{"n_layer": 11, "d_model": 256, "n_head": 4, "n_kv_head": 4, "head_dim": 64, "d_mlp": 704, "vocab_size": 11218, "activation": "swiglu", "norm": "rmsnorm", "norm_place": "pre", "norm_eps": 1e-05, "positions": "rope", "rope_base": 10000.0, "rope_fraction": 1.0, "qk_norm": false, "attn_scale": 0.125, "bias": "none", "tie_embeddings": true, "parallel_block": false, "init": "uniform", "init_std_qkv": 0.0403, "init_std_o": 0.00859, "init_std_up": 0.0403, "init_std_down": 0.00518, "optimizer": "muon", "lr": 0.00674, "beta1": 0.95, "weight_decay": 0.011, "lr_head": 0.00663, "grad_clip": 1.0, "warmup_steps": 200, "schedule": "wsd", "decay_fraction": 0.638, "decay_shape": "linear", "final_lr_fraction": 0.0, "batch_tokens": 32768, "seq_len": 1024, "doc_mask": true, "train_tokens": 513000000, "steps": 15656, "dataset": "wikipedia_en"}
MLP neurons of a small language model. Each row is named by its layer, matrix (gate and up: input weights) and neuron, and shows model dimensions 112-239. Each number is 500 + 25 x the weight over its row's rms, rounded and kept within 0 to 999. Numbers have three digits each. A neuron's up and down rows have the sign that makes its largest values positive.
After each neuron's rows, "fires on" lists the tokens most often at its 100 highest values on Wikipedia text that the model never trained on.

L4.gate160:487504529481531503500486506541546551514489518497470483503530505499487536495531477517532534519492447511510450545468497466549481475476503471503461507536495443507538504475499472513505494521466515529472516494510527476524489493511511466476504521499490491524526503466506541579494492499504441485463511531483552480522475497506499440504498537514461533498498501516464509493528506540501507512512
L4.up160:471479483471503476481459547476505508512426525483506521502433493511498528502488495554497521471470503572504494455497495478525521519476511532483528484473532503451496499506468476525525510489512520506538547485513525476514501483507489507480477517504498543507480516515525520514464552493504497502487509496508517515464545488470527470493453518486489530505496508481507494467532494496449504521499
fires on: ",", "yl", "ors", "als", "ank", "iber"

L7.gate685:519510477470493501497493498471500539494483490502467495530479510509497507491557462504523511530513499484477491444498490490541480528521495519515485512550478495452489551450506466507519452487493522466465464496540522513481480527516529508491504523489463490498479516501504518537484510453498510475481511446487494498527460470480478501501487486497503511466497543453504529519488469518480498525516
L7.up685:485514474461469518498507497509528568517481478488418529473493536511485516459480461500513498518519536482490484500487501505543490533481499485502473522504491517484503501442514510503483492541508507514504489495529485446519479497451477504536467510516483479478441545479525469523514496445474496557487501469508494516542518489473500498509487493491471501476488554492515462524482463475492506505513
fires on: " un", "ent", "vent", " manufact", "ruct", "ens"

L7.gate267:537521519478540438508466530473462475466485496473458513496432449468490520507481507493489515491478454490540492478479450509493561479481524512504535484502517492497493469477519503489531480486493518500494535468479492500488506501526507517501545491520534492493522471527511461527514455450497486521472483501487500501471509560482460502474480489445513463491507498506503469540479477473510460483491
L7.up267:525483473467536477471526499522459497496506485495506502507505482489505493516454485492519471481495479554493502458513521516546478527489504483476573471481529520485492486499460510470499519513495534517505558489473478527477448518458526538507494505496543527483507488514506500516527491446442480535473474478533470447487551524484475507458539484489499468496500494457518511526490516506516530473481
fires on: " F", " f", "p", " and f", " of f", " a f"

L5.gate589:445511477464510523500513512491477491491535516472504476500491486490505484517508552503505507527499465522548525508530489532502507543480485518518502522504483503520479493466502537428502515518496473530506480511492562488504526510501520506490515445441505477481557493487461530513469495531467537502488505498458498518464522505505528502496488501492515510513508499476531497504463484474494497525484
L5.up589:469468525459529553567469507497491543451485518472491471464534508518482524461495510498493525471477504500518450498464543522475475495539480537505490537515480478530513491487515506476539509517528508513482479512465498508441518462453518543493484512473530489495511543490516518522499492509464460482462499504471471500461457522433510516484517510494514508478526535496511499462551512522482505441468
fires on: "un", " the", "ay", "uit", " by the"

L7.gate268:485493531534486499511478540462523476519506451505496480503545508486481518527501508547478505536470494506472513502511523522527555488502489511502527452506485514493522476538489524526517495486527496455509497448473494444484552471535495493522484494505490517518498511515470446449498551515443453503496532488530494514470517482516526523527506507499513544520488502476486499522508531492535489459542
L7.up268:523493515502499490507504507475500489496494504484488494504539496508479540489557485483449482521463535502471509528499510522521505477515525481546516470509485484526486514535508507508495488489507466481501488485489557511518461470489484523503489498524481525463534511464478465523503514547487495517466478519543471461502515517474456512514521524512540480488521492479528543498514494468535521536478
fires on: "1", " of", " on", "\n", " | ", " in"

L7.gate564:499498476484484479448440501456453510509525514486497532500507468502510514516506496476520516487475507455492506509505474476503533484462494477552488530452445504531487505509471513554495515553490495455442502499467504500511463497497519544509487491499517512514559550474537540514501482503504542527490496502538489501500489522501450481541462475493540500582521479520572501508491490458519496482454
L7.up564:545546529479482473482510463541515504491518535528489513485491496498479484482479470478494501522488498492505509546514529511482504502493448543503463504497498506513473505514473526512513519480487475545507511548455467511503489498472519527477510507525475476487525503434505505535513444458508488491493554509505480525471512467506491514546481489473488535509487538555533519456504510467468501477465
fires on: " (", ".", "′", ":", "–"

L3.gate611:494537494478493515564464454499516477488500490542522482544462470511537532528516483482459523466489484504514502518466452490508489510472506489497482498508519496525523475504520488468498467516516473478510467520527521490476479512518491455479497486481465486510478545506523524495495540533503506519494500536503504529501511481487526498499489528493523496525502531516506464483535505530510468493503
L3.up611:500501529466505491546525503517517506491519538519495504523515483510552455511517521566503472453492471510511473497484501484493503493487561511511493505467467472495520480483480529512544479512475519494500536541538538448501521482531510498498491481478503501515497496541514494450487522526507499532442467492551515483535526521503548466472474488489508471543485488523524475465515504530532517517515
fires on: " un", " Un", "0", "Un", "' (pen.", " He then"

L5.gate68:541452517516473506439526455466474495518514531481459517492499503468463480529430513478498477545490495495531542486452501493464489503508506559461483489523493507524482514540476491461509517486515464498518480508498517508524493494505510529437499484497526535475496502473531469505520498472509506504524480514483484481551499485545504473452493511490532532449475469515460472515493526508461490439524
L5.up68:496527480518524467475504500539428478517487533498472464518487451463525524526480509525465486483509535506525509479469485492495501474509507551477517513480462493505508496521528468489512522479538513546515494478502511505504484514522429519480492461503477518525491461529496509472539515514494522520516467534466535524496499486500544501519495486493496439506498506496470458463533493532515478503461
fires on: " (", "ive", "rip", "ock", "iving", "o"

L3.gate222:477516468474477505545507507457514537480493499491558479511447448463475488506503542507518511549492481512537517528490461483451540515546530486527487489495458487469524466487509446475520530493483513489472502489481501488537532498443462519508514465491531530473499541526501484523520469490488456497507480511512492491500482540495524520450485477501538524452517477495456519445540513502526494495476
L3.up222:463485512484485534550499479529509538493479469440508514528521488490503489506521496521452522512489480542480485519494423484499518531485523537507481520501472523486485480465476492531541481533465546481511474503538491525513497472506458509518508526477545515448484487472548452507472492458484489498555449479547486492485506490510507497474492486509512480490499450487495483496561497553500485475467
fires on: " per", " ag", " Com", " Go", " com", " go"

L3.gate583:475487488518477516524495529532512513461502482538513508521482488500466488535501484490506501528471507488485536495458527479513533507522483496461496521508529495504478519503522496457473476483505563472528519512533459479541482500463498481516531507527492480477537503502469499523517482526533520498510516534543479520533501506477503464527518525505519531482509516517489520482496532511473496519484
L3.up583:468498459520507520513532448545512507476520516493495499508554499496499514532520481488508498537453501525497480524494510461495512495487477527503526503498500471494506522479479481502504518493477497509532506497456496512521505514485489500462494516505469516502512498482473500514539488480575536485508539521513454533505544497513559531470495517503507499494454463550482492481480529546486499479467
fires on: ".", " bass", ") | ", "\n\n", "ou", " guitar"

L5.gate55:465470503529509531530438497511505477490501487471471490500492483503513482482503532449471477518460520487496529519516510471517551497519536471493470524498504521549489484465433509487501526532517510522488414515491523507463532506542481509464523506499526521496502508505518495501519513475502508510488517466463480483458484495511529504501560494496503530480534475443508465502485504430474525470489
L5.up55:435491475566486481533470467487460508486511536534478536495489498500452514471470498484484480553521545487493511493503484527489519487509474500511474493488510473485478509512534513464446456471513507486515519495503507528492509487492489465541500489509508482520548511532514500507466534519525521525526502519487525523498461560503533508464479498485503539512503470497471498472466488477444518477505
fires on: "\n", "ir", " | ", "at"

L4.gate83:482538495473527458500475457476484474518470522494526469450540535504521505507523486472512476481482486510464519511473457475535489509553502461492513526529526484553503516509500522469514506544521510506490500529487506488505512526477488509496496496476514488528521523509496508510527480504493453554502509504471501490492479539491455550508496522492490482529460478494468503507497481487494478449521
L4.up83:511517489471489492523514497477492509464444494507513505486468484504485525486515488467476503505498507493504468491470491527511513441563547509483493482421529489542458495494496522502494467509520431530500512486513509488500508534477492506457508488488514505511480462509471503509509499517529472496462510498494487511485517495466465514471514500527469500497533475460480532495534488496520499520470
fires on: " same", " cred", "ust", "uff", " different", " the same"

L5.gate272:514476463470504497489486499502522525493525504484486452494435534514494472526525508491480498516425453485486538505501468482481514523500509497489455485526541471488457471480521516481501519497453483500456457511510499504454509491485521446502523505539502447517512517497469486509515519519496446498519558473469504530522465510474456551552505525487509473484542514519510506500512558470494443462526
L5.up272:521439520542530487528504503492528491545514505504476514495456522474483473494471453480508481499479461529488458520494493518457465473529553479551517505497489475484480532518512501488500494510525518523475526522516494517537543515532496492510479531522466516518516488500508464530535517479522500499485482446495478518500482482485523519531462516518494515454489517487502495524534498506463469522461
fires on: " | ", "ickname", " word", "\n", " (", " ="

L4.gate162:504526476523499505487498463520530483491507503515499516464457495461521507505516495524520473550483491472481473483512514482476512464503517500494530512539511519464506481501526505526507565507495505501519501543518528494428462512496525525516475493507464489511539506502490525477516506508457503524533515535493571505563511501475548509555516489513474455478539485480481504468474494461511531508503
L4.up162:513491482453465507506556502459511524464526482515499486497466536500473493521515514490516486519493491499495478507467518532537520477492510486464497526480455478442519487529508529467463508512523458514489495487486481517530486498478487502479490501521470446520488513466523471493487526519524464491543487506493523487510486494513483482534497452517492480535510515510496502495485515547475501533493
fires on: "is", "it", "id", "in", "b", "ut"

L3.gate61:516526471492484511502480501543518492511504534464512456479514479494531471524485492545539466478501488534539533485502524473507501489538509489494475483470496489502546531497511482544479529483471498472488500486498527508504474504472497478513478490483496496483503490480563535520496505499546470531542517518515478487472492496474520473522513470497536500498506503508519521545513490515489463485527
L3.up61:495547488504524503488458509529467472495500487500518530590483489491556510479513509559494556506519488479495565514513498481503485511524526482524491503500546492557498507516497506468532514465449483484483476485539531466510472507479500496495469482468499482499488455492516509513537514473495533495517501479467532447481504462479512511515478514500515487518541508491498469499471450521510477478492
fires on: "th", "st", "nd"

L4.gate406:478500497520516481518486513479493507520539472470492464548531523521542483477527519516494496472486513492488510482525527483498467460471507465511520515486482438535455521535454479494450475508483475531516509485517458494494514502523490466545536503479519505518480505475503469557504512504504518452489510526520566543512492480536541500482496565491482512491468457467484539505518467542501494509469
L4.up406:524523493533506453512509513517514482517508466508519506540496530465485472520450481505556492505483553468525509491534515487522497512465497484508524518511472466519510522483549505541503511507503552524469485522524511487541504520491501500490493448512530490500468524507515531515492534493475472496498459450513536517483532497524500512514500539490520504461495525493485528514494458512485456475506
fires on: "\n", " times", "et", "est", "ir"

L5.gate565:494485511496480488514487511508501538559480522494448486518494518454537490505499553527501492485519490513527429509525530519497486463481447522493530567490487517520456463459442490452478501497515518484462506466489495475501502483513495461515489476551506519540516529499502496489504497511500485521455468470526511499475503501493525485501457503505474501437484582477502491461485511513481480513488
L5.up565:462498501493486499461511503496542510497510515469532518486492497504479459509464470473467521461544491524472503476516515467510505542529507505500488497508487495497491555512521448489477536483523523530543468498478530477537485475494491501430509499504502522539513521546537465466496438521532552514454508490505497524483497481536549440502488489533516563460497510528527508482496503484534559491505
fires on: "it", "t", "ch", "ur", "p", "ip"

L7.gate485:521447438459491506577480524498534480459491486476491493466573482521509488529542488517509515493488464494533530522470474514491501499485498518510494515527469485498450496477473510506498516543496516532490482504506518499489516473457495517532502490542493464530459550508506572521470465484465511506525522502512499518469505471481494506508497495519495522463488506526516538484485511503479487508504
L7.up485:480484498474537518491565492501544486488498543480497506474518487532519477470486471485462486489493539528524489529505483517507497500520534533488476498477547481466458541537508520519532540511533487517511522516537492483501527466485501529508452477496525530454519512500517536503451490495470507502527452435552519494513509498499504478508538461472510502462488489513453494543515496457471497497488
fires on: "\n\n", "\n", " (", " out", " Out"

L5.gate134:502516501479464500527509433553521463506460479499491485455455515496490506528523525491483578523489516497518500503473518420507500498505470496483500515502538482541480502471508533498490457541473489475533484552484464477514472509475488483478491525542506544496511507478537479488492487495521499485503476496482490495501515510464490481529504526470521502524509496517478429500503510453481494488492
L5.up134:490494529462493514548495451527507509520463489476531520453486514493514547521459451537481501525517514432471484529455504509516536520474487505461530475521530476503529481478500473490446484504480521510482486492506475478533501510485532464535500502514465526459507533482528510543480503488488513511503525533503493494503490463467497487520494499477505533528479488534508448510531506515499461514504
fires on: "art", "ock", "ank", "utt", "ut", "ark"

L7.gate302:528485490506534506498511516484546493512467482504521460462488466509507539539488506497488541481483509455518457525502449525484545493474507536500495503463458500502501495475527500483453499467496501523449492512482504520507558495482502492512440496500484485485510493492487483535492482524534477485470477479492421511513515449526486529475465533507491481518506477466473514531494515498468538513509
L7.up302:504512543455537479434477461494508441528456551513509516498509510474517543454468469520514565507466477492487492550516505534476516479558501521482492509517535521479516491481519523497511510496475519505488486481472483495484501493484471485503505459497462484531498496540471498531520521520513473497514509515516523498514517511540502502490503494483480519496498510537512462532448518501465503479513
fires on: "1", "0", "-", " ", "3", "2"

L5.gate296:585513512534481471463462539493479523524499492464473511505515521451502515537467521502492541495484520528525471483492512531482512537493531521483475509502477485498498502502525475495469491486488472529475493491495482505515482477471503461548544527528526432519518508482486523526505505496473491490522484497512488507546521477457477473475500485519535525497481488548485471504485496525490471542502
L5.up296:531498484529483495493462515528490446487491532500503511470483491508465481498464541511471495549523456497479528457488535516527552506480493481526489442487480486461502503542479514498485500507499511466501489475501530470474536498550480486522451451493516484527484547489520490524497533507504498494535461502525507495499510473445504546487497478496490498513482495526479468549465554489531483481476
fires on: "or", "it", "in", " (°", "is", " to"

L3.gate456:488469492490456544495510450532476529478518442456500526490474448523477528513484523493494508517495471496484515511499458481508528532546535461530496494452435515485527536487500469465530472520567530504481478505473472461507479451529480535500488500498535505512534524516531534553498533504511498481512489500490474491496484513493458508515468479489483525487562496482501499510545499474523509481488
L3.up456:563505484498506524499499491510479514513475504505463496525497478488521491495464488464511479489482533512471454502474469433506472491525478466477497497448492481451454485436497469498502492512547471496507514498495502534517492453517518519452486519511520551546492501508516490509510473473500543536495525507554516522464483536501497469509514502485506456510489513494504514527501471494459508467496
fires on: "an", "han", " place | ", " min", "rian", "ian"

L3.gate573:470472509484524481497529473494511515515508520534490512496499487497527514521499477539474520494516479498507473519501539485496517517493469515533476480484558467506485488476454543462533497552495499493484482514481478507506499535513460465470464535516540491491498494498500513520508510462482477492537510485534511492527504505505542485526466499483461549488512521485495516505567515466543535447515
L3.up573:512517563477506470526469502497496505490510518509478525488488517500497499508549496507498473521513532513483474486489529496489512505523495514467458493545518490484522478479466456486526501528564506464489508494480519484508482531519493516488504548468503488525517528443509518510528500525481537487436530506532513492512528517523497496491487484481495530454475554473464478470482501496529515490462
fires on: "I", "av", "ig", "als", "ind", "ank"

L7.gate289:538497519499519515510475529496515496485489500458495491497458518480520511519502510510492508494504465502517483460477504466508483487509464537528535485484506494489506477489513481503508562518536478519469519520531518491518490497472541476501445533510488468497490472558486502489514427454496497538500515480522515508505490499472512475510475484475503472510490479506483506554489459481481479483491
L7.up289:491501527544516490487502502494494534485499529502528516490463528495496531480461474535486533490513483528536540491489487436524459502483499496521536490453499437501473524531515519459493506524514474518503498498483460499474466521518528520504479507487506505509496473558504504540487432483503478516489508510457463503535457509496510482481549462506561506548467525507488498547503486513519535460471
fires on: " f", " to f", " a f", " the f", ", f"

L3.gate150:498526459512523490478526494502496474502527507479474525526512496492477549487504486459509526526471529506504492477494464484470465489513476527495545482474513496508465470488485492479499515508531517493525533492501538522514459497496459481506483498516497469511544512526480484433525492455494526446491508475529442471469500535529496490508527502515485457465558477496498545480456505526481516491521
L3.up150:495508467480474483509497501533488519502537522537490480496498469488507491556483476509538502484459490447527462471487489505477479528528434498490517486512511487500446529516449528511499548502520475522510530529491517454523522468471497486499521494493511516462507536507485554474529527516502512532497458497511507524474467502481566511513528466496474503452513549473551501493516516481489506467521
fires on: "\n\n", " used", "pt", "ed", "ows", "able"

L3.gate595:504477512518506508492525453521501499496500526494497519523505486450515497526500488508490467518470522521506485470519505478481496512489522481497483514560529532534511458469491476497556482508492528531478504490487524542512553528483529511515500498504461505510513472530540519495472475523454509479506561477551503522491509487496494519511542547506515486552500550472520500504550503510531504522484
L3.up595:494496519503485522538494526533504488528502496487526510540520506440519503537500466489468492501535489574519500474538533463509449511479508497466530465534494518503498461471479509517514455511472511532509511518500491495530521512517530495489521488479471476519540482503541503504481510510504489532490526436493529508499501502527463465457525540503522503478528496501547535497539516506560483501514
fires on: "\n", "\n\n", "C.", "E.", "ets.", "ions."

L5.gate158:551502501500474524476521499514498459524540498489494525518525468482528450482513500468520465500498532576496477496514483465527474488509501519510450496524528486548524462467470484488514477506486533473474478482503519505502487538473499494484483466500518487517493555526517494446497506525487512449498504439545486491451478488532497516449488525495487519541472500508534522555483541494527515544508
L5.up158:545538560520450481493503475493518540474500472534493501540500490495509529512425470497486493500553522516514509506503561504526541492488499538454480500527515493523484516504522482488496506501455473481492490525446531513521493473484482500510467506476454490539505491499530525485490487493500489529503504475512485486491514495528536517470527480480459531540498519507509470493503510468556469537494
fires on: "\n\n", "\n", ","

L5.gate196:514492460488499485488527480543511484473503530476488494483533449466504499562516499500493535518507490474505485505476520516488503513532531525469480516500526481477526495513469477525493485505480474473503526473473483525496524468481467536485456532515496530501516547476533510511488481521489510470474494504448491488488478483532482500512553444518527490503540455510511524504452531485518522465486
L5.up196:483515442500509509479537531564543479509491520532462568497517502524521501507486476507532496475482501513544536463464450493520478512533496491492509473510470470499500492518484447502508561505479500492560482517470493498517536492437486496495504530505510473492511499501501494530495448487522540471514511492508486509526480516515505466501533483499470523527509498510532507532457459483529502496492
fires on: "\n\n"

L5.gate161:498537503503512473516511490484487511453484484496540509489519521502501528519503544524559516504493500485490486480494496559447517512484493514463543522491528469507500498511505483524533519469431493467563502465533517449512535452481467466490494500465493483500498517487473507448525484536532500522540511528469520509523491528508505529483468464513485557495469459535500498497502466506495534485504
L5.up161:465457486482476484510504515482499492467509470519495447528532526489437504479541502555533540481508490525475479514503485544449533466505529504550524496505504485475509501513515483539494528506537537486467465480461484484543551512532537495490518531508503500498485496518486515488497484459521497507492490495494519516556524520505546517446484515493474500532480522534493537538470480497476475449464
fires on: "il", "ib", " •", "ram", "ch", " either"

L4.gate659:480477505536488538529491510499507474481472490508509490460493515483507492502476494487481435494476545495500519504479535505518489481526527505524534515459488491508453518550473470551489485478505544468518530518487490514467503474534532481488471510491501494542527466516487502517520515455447514525520470483549524489518479490487478536500496514497469501503510480495531509479447510507480475461542
L4.up659:474473500471502490526478491516472495499466501477497515508515502510491528506477537476522466504478522518500519526459504463499479542508496531508509468511491547509515486512488509534506482518512488508508487491500494481533468475555522523507500507477481430494525481476517496485507471575466500508516463514510451486514510480558483562487522500473470469471473498516546496496476483487475511475527
fires on: " | ", "a | ", " / ", "\n", "ers | ", "ation"

L5.gate40:534490502493478498503528462482548511490502480524524519534516510492542538544477530482531492491502508464526468498532476497541521471479486487515497534504482509510489499496536499512498519513503514516505535473501538487531497537505534506454468489477534498487486497498507484518512483496476436521501510479529479455541505490471513526480496448507472516473476508512512512447502485521483518505550
L5.up40:481571521499468522529519475511520479505544461497517500515488540455516508543500496486463507500497468525496492515520524485539500552482469485514489512567523474496522515478510524477523535498534504531505534487496520515511478458468460486502447480497489486459503514530495551493478500551491481508533537505472491489498449508503506488500485507521509515481489556556493500460482524494490502520524
fires on: "°N ", "it", "x", "ch", "t", "th"

L3.gate468:510498480500504516505507553496516502470497495522477457481531519547497496539484517504492480468496441520520506480532469481488459485485507472451481547487494494477483489460479472498517472498493456517478481436507519550479523511495495475526464559498473514466534524455507494500514486490477497544536518505445513479514501519492498477507471481499528471519481516470523482488520492465524490509485
L3.up468:507518460530459550482497493500503508500496453458478492443491480481498534490484473462518507541506490471459521519484494505547449462527507499448543497472504487525542491512543512495473503490488468519508492456496491492504467539552513478473475474497497503476528507515503525557537473477500501519476536520467484504543465501531481539445521500503507479499514515495475491490512515477454462494480
fires on: "uc", "isc", "ec", " inc", "oc", "inc"

L3.gate670:519515519483487504517486530509513455476519476514483499499487502554503529470498456479516501502517455519469541517523489499520487536503505488520502506495536497475526465497546475505544509487505476513518508471462503531506459432477514499493501542450454530509511483466496479497485485489476535472465476544539543488528508506529477491522549501494490465485512502510516503457469503448494479526494
L3.up670:486493509506489471520470476504494490480512488511485489503510505493499500492555499486495448523492500511510493476504497475508469498511510475487482524525499518466492474481543522504498519491476467523524512454509511514532546519488473496538481516477476500517523568496498491479507527507490453490476539511501509495454515521506494490487462556504463512468480470545505524507503533511500500498536
fires on: "ic", "ill", "it", "es", "oc", "ec"

L3.gate73:515476521462501465469534479549510501467474500500450515475540475536477492478523505545524514504498522478460527494502460491523455524495506534535505507474499449452513492487478482497517522499531464508526518455527519465503481487506473513480488472508502522468525525485511529475518530457504514501478467534523534490505458446497515517494465490500524471489535480452486496471479515503525499520494
L3.up73:504558461487497481504466490497494477500524510502463498505489508516508438491550501495524502453470543479436489486504519507482476476506491489476506504472588483516520493513484503509470518470509507489494475508492493516537472513572487512503491518473523496555514512476473486533518510465491500577459555565472523496465487521481512526523477502489508496496520508497480497531510519483490492496501
fires on: "u", "im", "am", "he", "y", "or"

L7.gate18:523468546496552477458475497517450500456518555489516474512497528533517514518500465495501475499497507488517504524518447498508502481513473532483505515474504505513430513534488565550508488476479492456430488489511508470508508544502552500509489474506510470505504504505512528479516509500502487504493508484510487474494541541551533479526501469507489475505552503497487505497512512517443488526538
L7.up18:499507501499533532544473496487494500448504527499487505529539515514498486519481525486476486458477536520475503527470518522513494509495523508459534461483453506480485504508499519542518515504489484479438488513517576493496486472499495492523520514479520494493479512447507487526462508532494537514517501469538490523483507516497484513542522507549530515467468480534550524504517509488507452533509
fires on: "; ", ".", " (", " to ", " | GF | GA"

L4.gate661:528489530532481518525506478524487498540518498508501476518497485512494514517509513479506504484487498482482489504506482520469488517499527484484453489508529524472479500496501504544495508444466549523480531492485504505508467450479505513481477493494496520454515466501490522496483492486511451545513517502459527511467486505467494504561528484496530501455531440517488533496483501491485474493537
L4.up661:488490481481513520460454436471539460551546539497540512503463488473489514527496504503494493494501453490507521546501492508523481535550481558515495463519475495518489510504516469520476480456520479484478451457477528505500528478480489512456472507510510519498488516517495513534518503493496513508487520478461529486498451488512497508539471511505532459479483468460513492497519508488496539474450
fires on: "th", "et", "ip", "arr", "ew", "nd"

L3.gate485:512461494423478545519500441508474503482527511480511472522484508531503506480520547526505487513478498491495562515503520513492499501526516506469539506448493498488484493493482487517510507494532514503509490473521475457558464470503513511487479491481532495554520482509534508509532511487518517515447537501527475505492476508485495524478516509504492445464512462531491509499453499528448527503476
L3.up485:526501457474535500503525488509488504500526515465494507495522493523495525492478459492552522493553507492493526509485485476530460479495543499496518516379527480472517498510485525506512508501507492472493431503493477501531452503460434510515507477507517475513513497476533477546475537503515483514479563488531484521499467535523504506487564501495454450467536507490495496466465458483508529498406
fires on: "m", "u", "um", "an", "am"

L5.gate91:526466524493475482496500490499455526519471522463512487502473521481479499501471488454484509507542480512515513474491515463499492449537489512495476518496474496476503549488487470515492516485489495540470483479477528515457521523468509496486523497518544478482498498520483498519491500507526464540452537472496475509534519509456513512486517511513447481491533482485504500467466467482458475498493
L5.up91:494459500526475501459515502458523522492511494529514529504477504477500503523458506529496492502520494520474497544518481490512510451536502498471498476503510516485515479495515513521483495524459494508540542482459494522475487529514577502453463494509508499556492500499496526479476525518489501551453543475513499504493488503492494543465495490475467508484505505477477535476514493529517478501497
fires on: " e", "e", "i", "is", "el", "j"

L5.gate641:479481528486540478512493490498484502475490522531497523497504469532514485494537552529523513505529492464501526527486543518503496509443563482491482507495534476458482505506479508517544530483492529477545465496545539559522471524487493468524440503504477496492500480486512486475517494492477463523540497506480471499492484468481496500459523492504501514490543467533544502555469514483526500523486
L5.up641:484472521518547476507489499464490498501507525543497522507484557514516471531497537532520502521492538451553470485516497542531492484493520502499490465524528473472499498506544497486501493488514534500526556513483503523439512472490518467489476469483493506488527510517534461477493537547525466511505495492490493484538492508521432465478466533498512510510479462505539509472529532502475510494438
fires on: "\n", "it", "at", "sc", "ig", "is"

L4.gate261:509537493477505504509511523477477507477472501474502529501481553496482435513482495533525469502523487495477463484494548484487506485515507462512490517488490498522482534474470506517493493456525520467501507455505530506513487491506563525504519506500527516540546475517516483464504494493492467492481514531503505482567439498501521483536465511512513486467514479499490496554501456456496514479493
L4.up261:501521544484468473514509545502466472423505542473499506477531488530480489535541502508512478498512524512506480518547492521506523524523482488499512508485451493500504445505512541493492505486506501506490507471468496515526548487533508528521472490489473461523510504479512489499514500498516530483517498520543523535487501460522462510499500465505444511474504482482495504516498520481509481506510
fires on: "ic", "it", "at", "id"

L5.gate599:501484454477516459517508514512476496511502481515461523511520511501531490475560504531528476525448494520485481523497556555501461495537468510479516478494520534529481517463501499479535495511463476492534493502468525541512516515489519488488479494472514495505472523480459555494487509516502499518478527490452513490487463561510504490504491497514482519493501511516496532509460485483492419535513
L5.up599:471497519487495475484481435476545492488474524502488454525547522519517486542491522518503435535503474493497509443528543503530473480446541507503540472452540448532521493469451520481505500497490489516515515477502508493501509484521504511501529482483507498540518494504498478478523510450503545512479508472507486470544476509492465492504564470507516522512482509515525536463520497541462482520489
fires on: "\n\n", "\n", " (born ", " by", "m", "oul"

L3.gate618:525458484521458477483479519474481470467496536515472475525462527476515503506497515473491538495511513524524523507525437477513478528508483509513541493459520463516526525532525468556477511472487502472503516514548510516516487535502470477452518479524482492494495506513556509519480475477501517503503526536533503511473468485534541518475502497488470467463472464507495515495489496457544497547453
L3.up618:486476509515499506493477518466477571487527495509479501483516508460534490475499451531484513512466496529461470455485521508489474545493483521508506467504532503501528506520530471512462527505521506505484485476500480538526450513552498496526507438479525452534505497480486509491504510481499509516516496500492527491454477491514499525472463439488535492452474491470479490499551508505549522509450
fires on: "ic", "al", "iv"

L5.gate549:508512528468486531496465536521493536494524475535502511517528472482493495492518497532489518468485489448487536488509474482488515499457502532470473545512514434521506523491452488499528485495515530494529463539499480507547481514479511487501494509532533507533512509496504528524501459486475477503463484490525477523492467492488549476536531484519542512484509517486523466504482510494453490512472
L5.up549:521539468480482525480532502480549484481552509510505518492494495493505472493505473509521550494513468517463531483476531518497483495525484508461473500511462513500485514512508510476516499503490541469509500484549511512481496528414514462474493554517523533555467492458462536472498510504458504512547501515518435521486509483546514519513536494516513499486507526479541453504526544490515479478466
fires on: ".", "ip"

L3.gate695:510477552508546497494512524499495464542506505502495511503511522496518504550510540482435488560455500515493497503485548508513469504507536528454472491497475484474519513489511438516466525462478508475529483467466539504505557488501538462552469486489491498493481476485498542491509515513487507525516497460496508510499492564479461502480531504500523543536512494495523556478499519492435522495495
L3.up695:480468526519470518494508508498466468454474520484496462499535448521446513457535490438504507551469466513486457540513476529489514511491500497509533520486527512523501554505485520491455494488482470522544488524514483482511536496467509486480527512507507494506509492469451509536489472466494532464531469502459516478554460509472489474503535527499486525497453480518520511470508484480508471500503
fires on: "\n", " on ", " position", " / (", "\n\n", " (born "

L4.gate519:508491484481519493458519498461514441511518481497476511528461504482533505510524481481487495491502511479474438510510476470505509471474499510486445487520521516513492520509500462477483506470445482469530486463559491481526535524493505487444503498515471480461509480496484516476508495486521477465502485492504494521512449524530549471529490522491510494503467484468525502519511463510498522518517
L4.up519:493489506487507482495510466475545490460521482514512507505509510436502480483506541541481479512476514483479533541520450520442490554521507491494510507505478473526475533467521501506477553542520489516493517525506504511502513486509457458488466444524479452466483508501498473484515494508487514498485479521500492535461487492443510533467527517513510501471530467546508519506484489527488481482526
fires on: "\n", "er", "or", "est"